config.yaml
num_hidden_layers: 12
hidden_size: 192
num_attention_heads: 3
num_key_value_heads: 3
head_dim: 64
intermediate_size: 768
vocab_size: 2886
hidden_act: "tanh_gelu"
norm: "layernorm"
norm_place: "pre"
norm_eps: 1e-05
positions: "rope"
rope_theta: 1190.0
rope_fraction: 1.0
qk_norm: false
attn_scale: 0.125
bias: "all"
tie_word_embeddings: true
parallel_block: false
init: "normal"
init_std_qkv: 0.0361
init_std_o: 0.00737
init_std_up: 0.0361
init_std_down: 0.00737
optimizer: "muon"
learning_rate: 0.00139
lr_mult_o: 3.0
beta1: 0.95
lr_head: 0.00634
max_grad_norm: 0.5
warmup_steps: 200
schedule: "wsd"
decay_fraction: 0.69
decay_shape: "linear"
final_lr_fraction: 0.0
batch_tokens: [16384, 32768, 49152]
max_seq_len: 256
doc_mask: true
train_tokens: 234900000
max_steps: 7774
dataset: "wikipedia_en"
MLP neurons of a small language model. Each row is named by its layer, matrix (up: input weights) and neuron, and shows model dimensions 0-191. Each number is 128 + 32 x the weight over its row's rms, rounded and kept within 0 to 255. Numbers have three digits each.
Before each neuron's rows, "fires on" lists the tokens most often at its 100 highest values on Wikipedia text that the model never trained on. A number after a token or word is its count.

fires on: "-" 35, "ing" 12, "," 5, " al" 4, "\n" 4
L6.up116:077165143169116105133178137177134144182121141181084120139089143055125137072107213131115115069097125099082090086132128109185115064083095172118137135120100094088120148132102143107128082091126065126131112145156141128125162141145111141137183156098064145106170151144097118132145204149125126120125149117106130103107115119139130172165100134146142127116047108119182137120104106102158153124126097105050177116093188190154117129125092143083115174143173117121152171131121112096166123153131172164099200086108116159073116072133124121131244101205101130153145094122129134107116110154123150134

fires on: " (" 23, " from" 19, "," 15, "." 14, "—" 5, " c" 4
L4.up205:155138087098116127106205146087065115164141159158113142105105132136135122037092118090125085132136132091151081132088107115063119110156094139178127173183105147162175125140083127145153102143159087135170162101136130107096104112144105143222162135175127107127145182082141103143154024118125113093085095163128158114137154140145149122095150134093133089090075185126140143102165141158152133086111127146170105126144071139084092098096119158094113166135107115106130114193141148113117153153146111180093076133146093157183102116142145128203071146133137089138073203060127114111129171154132098169

fires on: "s" 46, "es" 12, "ours" 5, "ers" 5, "ures" 4, "ations" 4
L8.up404:107094177105148142092124065069162134181101127116133127099146129122109086098129124167134108167137113118046030093114103093108138087198122183140131153156160090148113059164128160114084170135103132138113122165142131172127108141147122128205118216057107106076069089178094118119155139117118141149089083146122110184185156120165098182105110164127132093107128173137120127144136170119101153128042142106122128139117088150090106125114113173092094164142229172080181151173131119134120122098135127129120118165149142146163127121087098113132113123144150143158171118082143169108124144153185152139

fires on: "y" 22, "on" 18, "ot" 12, " B" 6
L6.up394:103165118143161150119089130148119162099112127122127108125108110128177133089143150062091178181164153079042149127089111101114206198135128129166080136147090107121081135131123151111131087139153139115155188109086132121165080115093126164125091122099182181135143182152111051049101104111108155135123139192089157156078101165184148116077150110099156115099158120164130162150167134132184134099193089152178122157106123139131135117107139105114145171110143067077109173145159157108137111143112125084125126146114137088156083093178133076087118077152095054095152126082136191160111124170134141118

fires on: "ian" 21, "an" 10, "ch" 8, "rian" 6, " German" 6, "ic" 5
L4.up670:134098135137171097127154173041155112166113118164170095122159146064139155148137140138148114132091039089088128142081090149119101091118139138166162111158173165131159089084159151113161117119078082141089132126098139147099130118160120121141109140146148083186166197160109165137127093104142197124099157099187121138122108148115133088215108119118091123106056133122090156170155165141099134105096103143172223104081085166102070131220132090113145108117115086125124117092085094165200096132115167121100178142137116129142145076164170104161135118119151104171105143135133115118116128075087134135

fires on: " of" 53, "." 19, " in" 6, "," 6, " the" 5, " with" 4
L6.up131:119134113127162151108100107121155113123150173142212122149126123119123110136184098148083140124203048125114112127152138142168088131111138173113117146080099136172115074075152125122048157108081193109199144140139133122115123184122055130110082168141113109106113084143231078146129088132141136147091151081115131094123130157172089087157143134103093141132053143179145144121136121085136118128131086135095219162174151141122121137078130154190122141134136153135058096106112104117086191112117114130128153127108105194120102101129142157207174126140139163156097096088140114100145158180141128117

fires on: "l" 16, "id" 14, "ad" 10, "am" 6, " of" 6, "rough" 6
L4.up744:193108099104145148142077162125154164120099121057092107163135090117093141124147120057129112117090113150154124121103081114178102121133175114162125109140096149065105116102121137203066133096160105118140065109169076160118133123074117079163143099144147133157176190185094133109143107057149128169190112201098137103131135135131154144189126175165088105115092168121157130138197171144105097101125185163114140149077147143135157143133130098159121126106148147141132123098089119157152125140105201095038149111119132128220106127165169104111103158151110085132102110075135150133109118129169116062

fires on: " was" 29, " B" 15, " business" 9, "y" 4, " Al" 4
L8.up516:151103174154083126138100117159143115182107160048122161050094182143176132099067164077104113124184138084132130116076145086132120137170131131149088150131088116145131133138177150120124131116151186223134134123109154164150125097130056103161133146096166122120165135134135129106164143105157106084098146129155187116102109116086157097134082154096117136144159177120177106159168062113142135111097113117146108162155101125142106190129192142093140141105158148077075164161164061125112129084127122138130044167084165123133079057100143068117188166126171079109169092102127112143151127147149130121

fires on: " and" 68, "," 16, " the" 9, "aced" 5
L8.up646:147169104106095130040138054108100122171179171142149086168098104170133125153132063114079166136100113119119123119171126142168093101126131177141132150102137125154158098098132105070073146101104151171123127168159128161117134149065163130101101188147120136100109124117149169093126089157144151177107179120117196099125120135134077129135142175134124107172053133137199157128121070031194115149156089177093096113127145094172094129091140143141097119173171138157109100134169098121130178111128114126118081161132130194174134124124205140168136085141127173102113093118126109070133147172125183119

fires on: "." 17, "an" 13, "ish" 11, "ch" 10, "and" 7
L4.up403:122103152181146134135125160098125066135119097161160115111109119157145137171117199127140174155108106086159137126057053084106079134112148142117173153124144119071161168102088141124168113066134132153161126173117100105132166127132118152098086122104118085125125149149114128143036118067130129138132107130165102155092168070123114122127116092129161103125103082101087167113106148125135088115132083143154133098173084096105117138158128097155148034160175100141123185138114058154131107147135171199155112163182131122158101198169170094118128112104147163183111161156110133145082152178123033187

fires on: "an" 24, "on" 19, "ro" 9, "ar" 8
L2.up340:101168093107085115182150158115163115170058171171138125130102138128126143120114097144108173140118113127123091130126108124091137180166136108134103113152146097123156076101115126137118166107124181089114158045108166081145167159151154112162093073141148141114147101146136114103106157056148074137169135169079156129113096097121126100169126200108178133124100100140118136138171162165203131131130085127124116118142082072081088123102088143140145173096113066132150175150047108125127174144157143147170170158073085206164089054151145155095149116095113162174176144098147180137066123068120120128

fires on: "ers" 24, "s" 15, "ars" 10, "ors" 9, "ters" 8
L4.up710:095051147124106137163085101144131104143142129166076107139141152091145124118113138127161135176092129096126070174084151112108117068155150131107078216155153075134132076178156104134158111116128157073118121149117093112169152105125099172108126088097141178109145120161140147133129075099119161091092201159128141168153120140141103170111156118141117108160102119148128163112161164119075140055096166143154136082124096172095137115091112122105151117176099135166166095248121125131193168105167083134124125144130135186135148166108103094148122115178116047150076102088186159162082169169134100124

fires on: " of" 43, ":" 10, " de" 7, "ad" 6, "ra" 6
L4.up342:129074086130127142114121187105183144199152115089163147148139182100113091134102105135120178103124101087108141184105092141171202121161193160155075104167100095139124100069112177131106151133095120132148104083155136135112078111112166099111100134147127100094066137157170089147128085129186124135167160173136145070143103191164066115151142208151085149134134136129134146118109128101115113148088105151084159115094122158151111145192166125163062191094113124128129124118131134082127171091104136100115086147182139119160162095193061096159130130142103107204118087160111106075129148079125109101